{
  "num_attention_heads": 12,
  "head_dim": 32,
  "rope_fraction": 1.0,
  "tie_word_embeddings": false,
  "extras": ["capped logits"],
  "init_std_o": 0.00423,
  "learning_rate": 0.000478
}
MLP neurons of a small language model. Each row is named by its layer, matrix (down: output weights) and neuron, and shows model dimensions 16-111. Each number is 500 + 50 x the weight over its row's rms, rounded and kept within 0 to 999. Numbers have three digits each.
Before each neuron's rows, "fires before" lists the tokens most often just after its 100 highest values on Wikipedia text that the model never trained on.

fires before: "man", "i", "ial", "or", ",", " "
L4.down185:570468454485549581454477443443444485526518483572457496586534394495432576488647516478527484557517559436520438511369371507493400430513499484400499454532494422486431403637474509508525568524520451523583470427526514544514444477514566513517508454490502548456622478487495456590475459517477440475

fires before: " ", "or", "art", "amp", "ment", " A"
L4.down893:452410577485518470471524503530460466465561548561553487528509401449531485477511419412539476587477629494606449509486488508460572471570460530565504491460499537498525450471443527487467493533563466497464439476516520447445508405465508574544422574481511504417522566375481522526467461480411433507

fires before: "ru", "ober", "ion", "ies", "or", " "
L7.down829:485501493627495461490450491391519548461539495393493532519535507532535434513494483492489574479480525518554513499566502477508488487633520505497577413444421518541517417528493564529459517515536550472512491551577549460536497458469524548525477511387522407439471476472413485467475548382403465509

fires before: " ", "\n", " |", "."
L3.down986:532451430424495582540443514427418519452456488539481455463563479498511453460539498416458413529543446409496544530548507423578414478500576488485500402437515512501494550542478497528523375518503489470435466517524436397499474445442600441407467525526437482477528560461596576570473452507550408576

fires before: "er", "am", "um", " of"
L3.down784:585468485541517454574538495530470409411482512558505450512394471534558511579548526505440497512548513441420519482475496447523448501435518509445515403424526467484462510534432473516550557582533600510562472454404472487440469523567493564515549471395405537490526508450565500501425499419516443463

fires before: "and", "ou", "am", "ent", "ade", "er"
L4.down1432:559549563542468472465531458487439578467435559545511489448549490512538528555546517416464547482577638467511566524560448431559487428432494435428478403560488480524507491574543511492489518486478558520585579471409529499500466532538512418422499487539467554453464387563497481503418477477579429442

fires before: "g", "t", "n", "th", "ot", " in"
L4.down985:505519559541549510395492541439488476416442436514490538526435449413517524522514523461450531500541474531524469412451466559493481532483513517356507412536482475459475452540656439476509576541475432514449551437612509555481438580538406605501481477437473403549497509556537589546510483548471511481

fires before: "t", "d", "p", "ts", "k", "st"
L4.down545:449544494431422450459492514548494511559394533466418546522541586443508483437520514531496576497454484535550501426390517508403508500487495588459550458450434482520592505528459412510488543439566489565382549503436499542564527472437504516538553559437518539454481530390493563508544566478459436555

fires before: "g", " in", "n", "t", "al", "y"
L2.down82:594533546494471556464452536463481625486534442423435416498482519402441508551512551469517512515546436496411476568466572467491377447476547495463465430508531428495499586513521426514562485577478462496477514503530576569514486477476523530485492428433554503509491498404537403458545462495450541503

fires before: " ", "\n", " F", "se", " A", "im"
L4.down1041:441515558568562487523437470531477466419566494513420525505538463527466447469432488500490562510511548505486580478447431552532491491522568529497496434468513410485583501570472523541552538487459525453457463518414458514457510455552493522542538617472513480434441503493544486576414523563454511530

fires before: "per", "b", "cc", "wn", "p", "ld"
L3.down254:520452435528486552582537482453525496606428542520457460496469434459477528488463502494602497488474513447434518628484521479549570597525492512599545507521554489493465526502521526586487561465451426590463544414536384480493522427381566488552413436547452527472492600462496446454518483594548581534

fires before: " ", " N", "A"
L3.down1359:590566463498556496486453515471518468534495538440511524465484508463553545618596485436640480465509491466514454524533483512549455558563485463502394517375434527516496493444468519498511471480480470487497557549461376440554415502529522483567488433500488579547499478516502545445513433478571507532

fires before: " ", "\n", "\n\n", " A", " S", " R"
L7.down844:512472556495456563531632477501442550504459514432479464494456491567543438477519341528423507511508568463528567528437388480446462489493543520408476546468547504439491596498529567544465418475499511368416428535500402445474543458508548482499494422514499457540398473507447513433555542536393501529

fires before: ";", " |", "–", " "
L2.down1198:487392571538590553514479498557534501484501555495558465509465482564504492536476526530518482423515485433507548492517437563517475557485558528545421488550590514442476550487570418496656566558498514543488422452577427535483512442452582475413550365488505558566466526456429496558564579575532507429

fires before: " |", "ton", "6", "3", "5"
L3.down431:527391443571475390505572474472503443520503536392478525540540504363510541549542520514483489375549512493632418538492506525469551560395513526431587353485491515515435530577546484502439554580518483487402517502547413529511489427490546504475487447517508553460458570529478513447467486481514551558

fires before: " ", " \"", "h"
L4.down998:552519431489479537550558526483518467499464521421469523539455463396508386504666471452454476486494470423432521537484531524464431564488572486467477540495442505480417402413443523520460392526430439503457483535547429462479468492540498517475422502454477536503495429409406483511453488477517483547

fires before: "ed", "c", "ing", "ce", "ts", "ch"
L7.down574:553533378517474462502482564449479572588579463571560462541505461526532556429400501508465551451477495478505484455398483524455432430410555503544553461508503533471590519450549595515542555557551456529435486501498479514531494482406513526524576505542530508512542512420562519441523444563391461427

fires before: "ember", " ", " the"
L2.down923:406473488474425482537535566453504522481451532567584487459533491452565591508524456502556522551448595560533507505543512539326575612479468517464540446511456479497462539509545411554637485542478559546467508449522554476475388507489516457537418561500540556463515512454497487430485571512455499573

fires before: "ass", "os", "ub", "im", "a", "in"
L7.down1264:449529466452499538483421570403538521528515532396464471498518478427605524468533479561514444533562487588454436548507516583450469482470541536415450493488489537466533618412605402465463507503552579546426476560395537499408570466529411484546571478530495527567424519588578576493551508564472458462

fires before: "\n", "\n\n", " |"
L2.down268:525551474442569510463447511475532453474509429384546554374500452469479499499482528496553493562535520464525577529449488464487449399514408546459496427473570537449501515536529473494438394484405480387426509521464491475497586495504534544437529522490525508463538513566572501461515455435475427565

fires before: "1", "0", "2", "3"
L3.down1011:431502460448567572515466488492568519515538522486516472595513514380476465547434500568579537468516496507561446534410506466505451491509412481467499464495557547528476503441486512496454568467516536479570483577439524498531506538480544481554484513468540467561427541370545494504539400566426606518

fires before: "s", "c", "es", "ts", "g", "ter"
L7.down153:548420480626523516450552513488595501526609476459527624507493527525408538446423479491457558436483509454481468391500378580472441494520496503463616430460536608594463510524473489433551504464602477477444500547394551430398477375460357519560515558483436517460517508424463510495551486523477523439

fires before: " ", "ul", "e", " B"
L4.down1048:600516464526542460445517494457490479517589435473447454500547420500473536411518494505592508417471570531448534573573429491419519519383472473605475528585463505419516458538505459497560520423466510464598543490601493471508436453535492452467471479505454529518462503535504518501543455536433479398

fires before: "\n", "01", "s", "\n\n", "00", "96"
L2.down791:571454505409422492541587554504542485506527443580550466410481421486460573501545409488433571519490524528497479574545483476486416456535503524491529392524464474488525578512487514516586522506424553491528603546488515557494577516423510485543505594545547422470564533495545473563489498493542481620

fires before: ",", "us", ".", " he"
L3.down616:443329563571463567450509468518498493412518495496564480466516549493473514476437519520530470479615497455508487540394469499495539540543549570534548420517541499444458507462472527480459431499593543475558473560545485473464564482440402541625515539454542456427577543539468511460448506424528466476

fires before: "any", "le", "et", "os", "an", "r"
L2.down1260:444493524532526512442512448484520507432513508528459500540501549432498456431516545572508500454533545545423425473578533503522442508568442424564596506430571496535443553466486572470542601560567465474569505514513445481410472481581474487507519547488435499441540514435547498598539479393495523460

fires before: "0", "1", "2", "3"
L3.down1259:532358567509461482566437465409507469501542451481452483480459490480415481441504425399496487521443488522449534475522519629498532574436474476531553547501595477433476490515508583504539557425461506498581467511487444513543479448529533383490470529458488476504547452527457528521513445518569481493

fires before: " ", "\n", " A", " S"
L3.down1043:560713547395542527520486485472476505483399489508516569561455491417439504480505446381548482499494450493500456469467469511512457367493466473606559438584480482449484496503560538489502547495478591441420481529395492507569541525530632509510477471572529494450511504447539609489481552484510493512

fires before: "t", "p", "per", "pl", "h", "st"
L4.down261:577474499563550533460491542403490525477559493569527475547441526455465463488449454523414470489497504561364574412528497575425554476512539450382543363487426448550469536516489437513510593389434519477526463448519566525434461452500507482458523526484508480546437551464490417495519545474515569435

fires before: " |", "|", "|---|---|---|---", "5", "7", "3"
L3.down337:556475516525530540555487610401486471574486542487525486564485526414474408426513458563527494488521438445533584525462455459466535431490470445486461549482452492485507506405466643548535519578488537509396522501483437520562492504515426486518522527509495465414551489469562530500477533451465521410

fires before: " ", "ed"
L3.down1495:457571506453449467583584445425511584457492406567459572455472485544573461583536495447483497477476447448428502458532534483490503543519561440555597479457505489419534552406508592523545487572446574465455518447441420474445521522445531520541453471533541543494546536533516596462577558571515511506

fires before: " ", "es", "a", "in", "y"
L4.down1490:545507556477544469525481529555468457433529595472546525518464485456534457453409573481567515505605424393415487581430500462462445440557530578545540476406419425349476477524551461561490525456474482641458556508416482484427612451514440498475451486456547464561514441561545570535520426541483478521

fires before: "ent", "a", "ge", "ents"
L2.down288:505505498525456503598501519474562589571450519451432437463488465387480485605483449463562570564502449523505470564499481554598558443556434493454574490381502361524473470459504528512594470444502506537553510488457474459560521476511415432430594413505477486503528537529508526534485592630493515492

fires before: " St", " the", "g", " K", " M", " "
L7.down284:517435529468444490521473459482477480511483379494439507421511497534555522455568511410488456512462527534489580495585594573518578443580567412563521487467480510505498535505530532505458508521422461537449424487460403478417476525623519550518524482599588506500513514541414535455423480596477388478

fires before: " ", "\n", "4", "5"
L2.down1008:540526520514512586461514471483491515488511469409463389447527526532481570467499501452483457497484473486601484595382540478419471517478540417477402475496492454506571505521511495437553554387540499449483573472441529536424474576628530583518367495438511468426543541503467465497528471459476582576

fires before: "t", "st", "n", "fer", "m", "c"
L4.down1531:553508571567522515435455577471489459429388506482532491550563534496501459484534439477502485527501434500491473400423476595468567505497495554499554413479438456498537497539468434510566530497493544524463535483520503388454471396544504429537476498515440511446464587529503525429526434574423487523

fires before: " |", ",", ".", ")", "–"
L3.down481:466267496517422488405510475481470477472460475523482436489537481501429497491491481460387580456565494446424489450505445591393509535469528529490445406487465546501499516558552415430489473571466522512616437457490470450427440486467504472480483466440524553506457481500455437438500560399462578419

fires before: " |", "–", ".", "99", ";"
L3.down1154:463409499583506428507567455498569511482542527485601450462458416467537522437438400490513476484487463331531537450568514470446467571494512499477490447393442522484428571464563432496510546540503509518517448478554464471512481524559519454509476452493532487450545485455481534456494486519569547481

fires before: "\n", " ", "s", "\n\n"
L4.down1291:554470452473554513543476549455513534473446514484553479547461590544469556602498532493482535366481491456527468608536468469440452539516498524572516468476560523513450504500453370463434490460495514485489518396502482511495568448580474458522428438600475453558542468515612527526500516530533473553

fires before: "\n", " |", ",", "\n\n", "al"
L4.down1445:540506491490565502513571457500480444465465482491432443549436563423453543563422445471447492447471507515421538524500551554538363532474495448463467457574463458497439508488528527465479471559458552574518523543447487472554533479660466470585539537452574424471482429606423573557447488535527517486

fires before: "\n", "\n\n"
L3.down1402:472467497461517555524500490578489451486575449456534450483488403499423554449514442526474458548558562454532508527421561501492490538472464553515490438438555450391511440495445551559539415472522540490489530478522521450404577398522483458585471494561571432440577485514570482518447489444434427462

fires before: "–", "0", " |", "1", "2", "3"
L3.down1047:565389431523452440468464501520578432541536482472579528530557509590542495424464498460502505491465446419398496416427513492473511538493508453455451471441515518499385548446474430527449520502563496536488523547476475354491550502505561487487558462494403554528435480490518563457565527504512605482

fires before: "b", "cc", "wn", "per", "p"
L2.down940:487503562512510464497544463497494490558487510556454421520400375434486449480503457467528464492579454495505529536451448468520507545517518493524554494499564563490434516517507426543405616388499364556499516374502380550465513505524584511545548470453464535489530505454553506492554449596508472499

fires before: " "
L2.down1282:510542558531536545561490470507504536541514508516552474546541391570512540536488497550476466561471551436534459459482422553466578557523526464513472451519482421447511586543528420453587538482449487540534546447579539388592472545433440495474368448461455452476478430455484452489436476490562548520

fires before: "8", "9", "6", "4", "2", "1"
L7.down1527:535536569524473505564628488456464480491545592518427370546400467552429568480492519488518476529463452474518502481483496532473495519448508448495482389476538458491492472550500482498491512523431571417505477575429510571517550474482583497439552515453387454531486472575422486611444409525431401535

fires before: " |", ")", ".", "-"
L4.down920:512452503449522538541514468513503459425517414465508433518577510502383408438530531437395444548549603558477466507484444497451488497508584555506553419507461437497462455453473539500511477461425513481460503552402456517540510528538420420558491498503568469458607478507459555496482437440526469426

fires before: " ", "\n", "im", " |", "6"
L2.down616:518458593503490455430535480521383474584432447469463477472520557577469532493490591496480528451450614408562445449538470517578422533371476416515481485469510560567499502441509494566517477472422462478451483525499449474461496496530540457565456483461584615498466470477557482566570395487448463511

fires before: "e", "g", "n", "t", " |", "ce"
L3.down1114:493432517524560547460473394513458599440471330459505510574551478518488492567448447503521509554510593414576397496492476537482393410550592422485534452524432461545555586549546470463503485593477498501513569541489544509540450548503500475518580499501447507468399521477425441532560413540460503385

fires before: " |", "ed", "\n", "ment"
L3.down3:531500467426509536503583431503537472532523593465499560516550540575539501448621507466580449475500418476469550535419440511517561561571517509543429468531551448539472516480584458527501523543491537550491517459541449578558580526664458444483489577634466497498521485457421501519516472551523499477

fires before: " "
L2.down1339:483525547539539477478501461513483471456527557548552542468516313527560449502484525506522470544440483521460472455499555501610727528581443491414484448547480468520500551579449546516632488445476406451527527448452552445502522454508472498450454452496411573501451535495429479526583475480449497500

fires before: " ", "i", "ot", "ore", "or", "ri"
L3.down1165:582471465519609560443575479473461479435576439545507499440520439527589437483516477525631429521554451541514570454480506472494465459514539452420410457467522532489506495545409535509427409522503429430545464516512469518424542518511486539482524569411515490497492530508609486526461482472451504425

fires before: " |", "S", ":", "t", "er", "'"
L2.down511:436464464431434512503479498581416501481449528541525562421479410452450532574479519412399492507512604442515517529608464470485497545585591463501450454514427580487500525587451558466552464439524481520455446466431476507436557458553513443510395449441416459488478439506431498480549519482474490576

fires before: "–", " |", " the", ";", " on"
L3.down185:606434521453487612471460600501526445462499464438406551445637526548501501508468554448510447572495422477555441487543493540532521473601538428487466478385535486491599459486394468514507547565461581431450520498485478480467550590478383517413593501498480560511546505514556430533498490551539464457

fires before: "own", "if", "ed", "ow", "ity", "es"
L7.down799:476512487541486493458532455400427513528470508499521507488465405361554571464461451522456451538519459519466518522515472484535536453472548397499432522467450468542542511505380412457597481443462517446504486533446484521513422540545470460405520489542488458540520541485512479430390438549507470581

fires before: "s", "7", "6", "j"
L2.down806:483506466448505487458513518543441571472625444508478446508520458447533565476438437449495501492565567459522416467536521465492423437523559533436547524567481433524496533528441455476508569503525605571419590458486577467501410510478416528521485436556521465485468494431515479568546514558549511600

fires before: " |", ".", " /"
L3.down629:473421480573456465433554454524508473474532449517445560496531510418559427534398490525525504409478455449503538410463454510445442469432473502470551494541390489470452484419585470494479490489573588463484514447482442455435611443515553456546438509512522457549455536551503457511535537526533542549

fires before: "er", "ision", "id", "al", "y", "en"
L4.down703:434497515546461553464426549555519607534528530423489578430541509459563463478459453545549496464481470466451459556500502439443546454453499507524473410504463476524559512515475496591566434544535463409499506480502467570518482472450414425530517540424588526486579529408504503396497486519430472505

fires before: "1", "0", "7", "6", "3"
L4.down57:486581428461465392495532479507475525530489498602506482537491497530469575557547558550473567502520549521609443461480510440489493449438548484412471458574442494576571452485458538537554588436544457561471526537535567413492499466563524493489543440501584492403476566507495598562561563485457395561

fires before: " |", "4", "0", "5", " ("
L3.down1229:525502397529465535539508529570380421583467551460509595511421466477470438464563561582512449431545592523495522578506496509504496492505490485471532502485456501552476517505463546559506505525448523494357455464480473569538519475532465519456506582531487573463574423490485420529496468628432591479

fires before: ";", "–", " ", " |", "1"
L2.down285:425478599538519432539500594466492483436559520504543456507475419454533436506439529446517469466363512567547457579521549505451678582526510477544415497496496470437462592460484548464578548482476521478565484388567518485445437533541510546449486498523532471522497488475482515515505486595482616393

fires before: "ess", "h", "we", "os", "it", "et"
L7.down1367:415491576540485519547520561558521463477496526491479570546491512503532483503525521521422431572408543564381444482503573529555409553518499532550554469496510437514548493569512518468564464525511473535556465500468446447593513510465410536526562584497482519438478506436476607581516515497545496406

fires before: " ", " T", " M", " A", " S"
L3.down881:525577548562536546471491481509521482479441481542498448465520383556477474491423443427470470491466529577508514528456419623484558443543461475518481427509506456379452541596616585501545547487434572540424500542417456529495495516535463499457571424422606459490581461529608528528431485448377501507

fires before: "p", "m", "per", "ory", "t", "or"
L4.down464:517529490486480456496456541537527518515404526500609482554453495473447423453531427561515418462521453467462551515507396549509523512471506574417568440588487537468457509562468501589460555438429503517451559489514471499498456490548515558489492438504468506491491582523486443477522473431511546595

fires before: "–", ";", " |", "er", " "
L2.down1104:528450509594516409551513447572454436519481497442455581454485366568460531488391525483479571447604515500570571498507466492513523529502491444558491472542544520479499517479502445433611484471512567510575492449562562521382489531513554431522526405420482501486584551452379533524570435539496556463

fires before: " ", " |", "–", "a"
L7.down597:560507499575505549388407502475503461464484534458464532475514485524463476530522484523498546515412494513591472528567412419524453500481529532574550565493481439543579528474467588494528454525529489488499521564494519490452589457491495450535499501487484451495484525584598503528469402505419516520

fires before: "ember", "l", "ir"
L2.down1021:590367410446540560646458452510462514565626496471487463484471514456542527523504479567582450445496537497504490549522555471462557491646545493487546442539392519476476449463489463547501510403520457465497542479548432491528548531450521491449525459499497517560508483461447560499455520499496503531

fires before: " ", "tern", "ter", "form", " the"
L3.down128:471601412500492483451567457544572435502535519464498544453497436471509509533512483408530544532511600438458549450473519454457477460536611484514492458421508496463570565441469509505456422425485577486490551534370486571514488469423469492484497438530505437487514546480458518474542503480555553551

fires before: "il", "ust", "enc", " ", "u", "n"
L7.down1450:456545500472513470588485466444507467484564499468497488457461423535501429511357503455455501465513539537473455492511471472549535553426518481521529512469486490439373548537485526547601603446549597570498509472481469553480540531410624492495544453490498506527546530507406540563639519446468547512

fires before: "ed", "es", "ic", "ing", "e", "ice"
L7.down206:469574458491433515509471562490463556572541457513491515575379477498633537478471492443480479430503481421538488455531464456450551505586440397582617495427458589582500547478428471489551392488563467539429531522540502454496473515470494505516555611483486482478454520443577420457477476497403455502

fires before: "ember", "ent", "ot"
L3.down568:470388509508451457479483486431542518601492504522483525529524569448568440464517527557549410489513558454505559486501471449467541454561517489472547485470554466497494469492552407500481503480509542570582518445527406564573585486418506389437465504522458560522487467532516546577468429505553450476

fires before: " ", " |", "\n", "\n\n", ",", "1"
L2.down881:548495502380567590468485492443512438469539561602389474542486523466502497495555517542479509541585561499561526485550528495412486531551488342457512504522529463528526486579465472586509462499568476526472526513563511476456507491498611625542460511606536476485452509455509514451513433389595572597

fires before: " "
L7.down551:628442480493502518459438525425463424535512490565442499470503404524525477456592502446528459544489557518509603547444477478376485464551624518557458413539430475514534466484386481542493518578447471466633584463479532458432504578535602568494427487489495472490398524499478506562435544481500551481

fires before: " ", "l"
L2.down539:523558539648570480562517551594445485521432447551433555482457435541456467484447535468597424508455513507518436520587400541558610507467498438515477418570473513576513528464468530564580477437495456447505464443509543493471591415550442429458533487515499520464504528580409480518527469533464503452

fires before: " |", "\n", ",", ".", "\n\n", " U"
L7.down755:437485477558613469373494452487450508423496519509491462594477521508466444520481500471430548514602521416533497579524471565439428480496539578569610429541434508529499491511518461531565381533502537481504419494482565484385607562553502461561495448489497469476506418544486494546506506519584413565

fires before: "per", "cc", "b", "p", "ld", "pp"
L2.down474:449546546581495524534516478456530442480534513548444413476554490518467483531482484454472528535510452428489602514442443457451456508547630518521575483472445469512500488530441448570472573526494476565473502453510376498424489496461567585602460484447516568468504615531606473420559487502556462557

fires before: "ary", "ct", "ce", "g"
L2.down365:505395489456428513414505480550405528469453462568481520530476477412557483522506571416499507537495500456460490510541481500544568464594539528548482450521513458481460524480485392575469457529578497511530483449526472552498491489541547472470628427525477519426492547494439504573460444564453454467

fires before: "ect", "is", "im", "ess", "ec"
L3.down1025:558433616395562550477428440574480513502542469509620521526512474410502550537552516541412562492551505435487512489635549474502532412501470515437479494527456516424517487559428388561523570480555517458435502537513498535514516422379527549563445480510535503466489453520408549439431609481457514448

fires before: " the", " as", " in"
L7.down345:443504508528431509480496491514424516517568497436421437405481456500423519476523433456469485471505484487470501485498519462504490535490523513517515529447424563371458474462534496530497493481525419427474578466417518527541506453427417480570440531558502371528566579505425517513546441526475468407

fires before: "ation", "\n", "ed", "es", "al"
L7.down1437:463616539481430588520475527442538490453443438501459514459510508437582496559525499498486528526506505498472495404535486490478480561469524442485492461515349528524565565486513500433587387617508515499416526482379505463591500488516450397503497468501545478550526574537575488570510532503429490486

fires before: "m", "p", "mer", "ed", "b", "ment"
L3.down494:462535437449570421554476518468459444492486489417468460496484508476523545483539502467517479532599455469448546510406564462447547490569501577462427474503487536512462455436559543572402576509408478529518544468533389504495502456579441549412507562440565559523488531523477485486526494487512440509

fires before: "ure", "ation", "ing", "ur", "ed", "e"
L7.down736:539513493576483569577458519542498568484505392519581510460495429589514507518408456478452489477490507463661496516493477536459475482476588505492521569416473536533508572489536623489485518429546493460434423562543479508438423568438535498460451484456514506451557504511501487506473478622526534473

fires before: " ", "or", "s", ",", "ors"
L7.down329:442519567544418558511473521476556530464492512546555521557470516479507578474493482439482498426479494522455483438519457484467507476499488514523512390469459579436517549534511480476477398457543523512492519430570456514481556438445538478530416494518510508404489525525491559638442470455453570542

fires before: " ", "\n", "\n\n", " |"
L3.down928:447542436517507548428482559472534513524456455552479367510558402553470498540577576499466455404521501484522490524535560589408504444525510417545505549494452527541502436369548483565486492514499518492409472510576443421590500565533482538469552504508505474518497527514444496579495535573546455508

fires before: "ent", " the", " a", " to", "ents"
L3.down186:517594445539488532481440505576572545488573542500479531489548469432550490537405434500507524515524496401453547467552512556509563475512473489532451498457496580570405474534549516568508533353530564487502498619538395493493590504504510469496541489521563435433545487453477493531543525569480493515

fires before: "01", "00", "97", "02", "2"
L7.down1458:511513446415542434484528546482481448513453454440534457442411567531526523545548382559393501507520542471557447480527346556498488490586613503476504505459474406522451606514522518485534515544525546481511533612508503521446503538455448476550519514505430455468438507499598497517504480521447431486

fires before: "2", "ed", " |", "6", "7", "1"
L4.down395:447528522504582495425544489498377534608536589497505495508638448447421555438542529507510479449516534433588523484503467468471489504395419486492547616512450533481447504561458504454473488579517487489470470553501472498506493529485426535527402499464483531508490531517491493541477521503443574446

fires before: " ", " as", " in", " |", " to"
L2.down1407:542491480549528487484460544479518479564473424503491485489485405545503487560376567453539474527504526512398466483514403525542502645491472494440601540494555496491432586430666508579521543493481509502508519448606528459586452540490567469484476488486532493464481445458422520404537516506549473486

fires before: " |", ",", "\n", "ant"
L2.down952:480590468472586535504541465600483453531472476591532555490571478409440473453580440488520447495441493523507540488556540599467525401495485452456396508533485485527585539556496478466527524483574548501497454491530526481461554594601530469528439474525461424472599457465380545540532412467463548434

fires before: " |", "2", "3", "4", "0"
L7.down1534:456490617532561527536501447481541446543480541472550476574517342506560531504440409529429433583468496475452492509493442544560398549497536414487479412621468555520464511467493533537433483479533535510534559529496517484464482556581484464469488553515469489487384550444644456529532534600412543530

fires before: " |", "–", "-", ":", "4", "0"
L2.down9:528521587584555575469449459420524442471481542436519571487548371491418490570517536462473472537413455485505504427599451545510530448513429441544410558418487484496532501406464461460557488576470553432538478491538524501443498530561522519538419520469416468449537449451489503580534481443489480515

fires before: "any", "ar", ";", " |", "et", "le"
L2.down850:438517602600455490506454481519462456564411519548473461466529559495470499456524462490498530506454497535389466502592510611449528491522473459485473512429453523524538510510537599441545585548445545508490498406556535507443429480574526586447516558452512492431496580475493503565487557489425475446

fires before: "c", "8", "97", "ter", "99"
L2.down1157:460496512490395375524565475494557449503476521545505525459469507495446614470541499563434417562415529543399440592449595456515513457460511449501437462515476595440397503467543446556559508510523565493442479499449581502472506530522464480584575540430465566437482605398515549530519470495527516610

fires before: "or", "b", "ory", "y", "S", "ons"
L3.down91:487382565514522510441513507385594486508446591507535475494466473439518462338544509627530408557549555503526571433503492496518488460523437421568599511477463554565434519502460568512441576515651433514494487425441574545458442506535493547507505518493583514573453486539519531521442506395478527468

fires before: "m", "p", "mer", "ed"
L2.down896:500528458456541522585462581475496509513581537410488493571553482518556455423500455504471522504497550487428578489441493472564606555648556576509492442519568487547484522428497524464488503431544483548553431442540403452406490543532455480407515575492534621504468467473539519475460452539542519397

fires before: "ess", "ou", "in", "im", "is", "ed"
L2.down1463:429406429436507524535477449552321502593473444505604464488500559534433499562507494444483509488531516468480477491507503495474483452488521624422483489472478520527480459457477518497393487495566522545525472493435591566477509489502475565547468562535437553416460553509445492421545543532458437494

fires before: "y", "b", "al", "ent", "p", "a"
L2.down99:369481510530483488496468516446582546485479512448438605553531473492563522354465486580483500514452517462567442499495470435515511472432493558447498460429445535482494532446516473526454474452569498525450525530540499414450462396546487478580584574494470528512465502541406519499444520426442561565

fires before: " |", ")", ".", "\n", "–", " ("
L4.down872:523485470494552551509485502461509538475531553422505426494566481423490512511513547528501483472444497400464467535514564475410446500594444547505549496501491470406572552486505381480397444514448479407513548528590510472485501456431512588465559567459427509463508413526517539519554426469577442528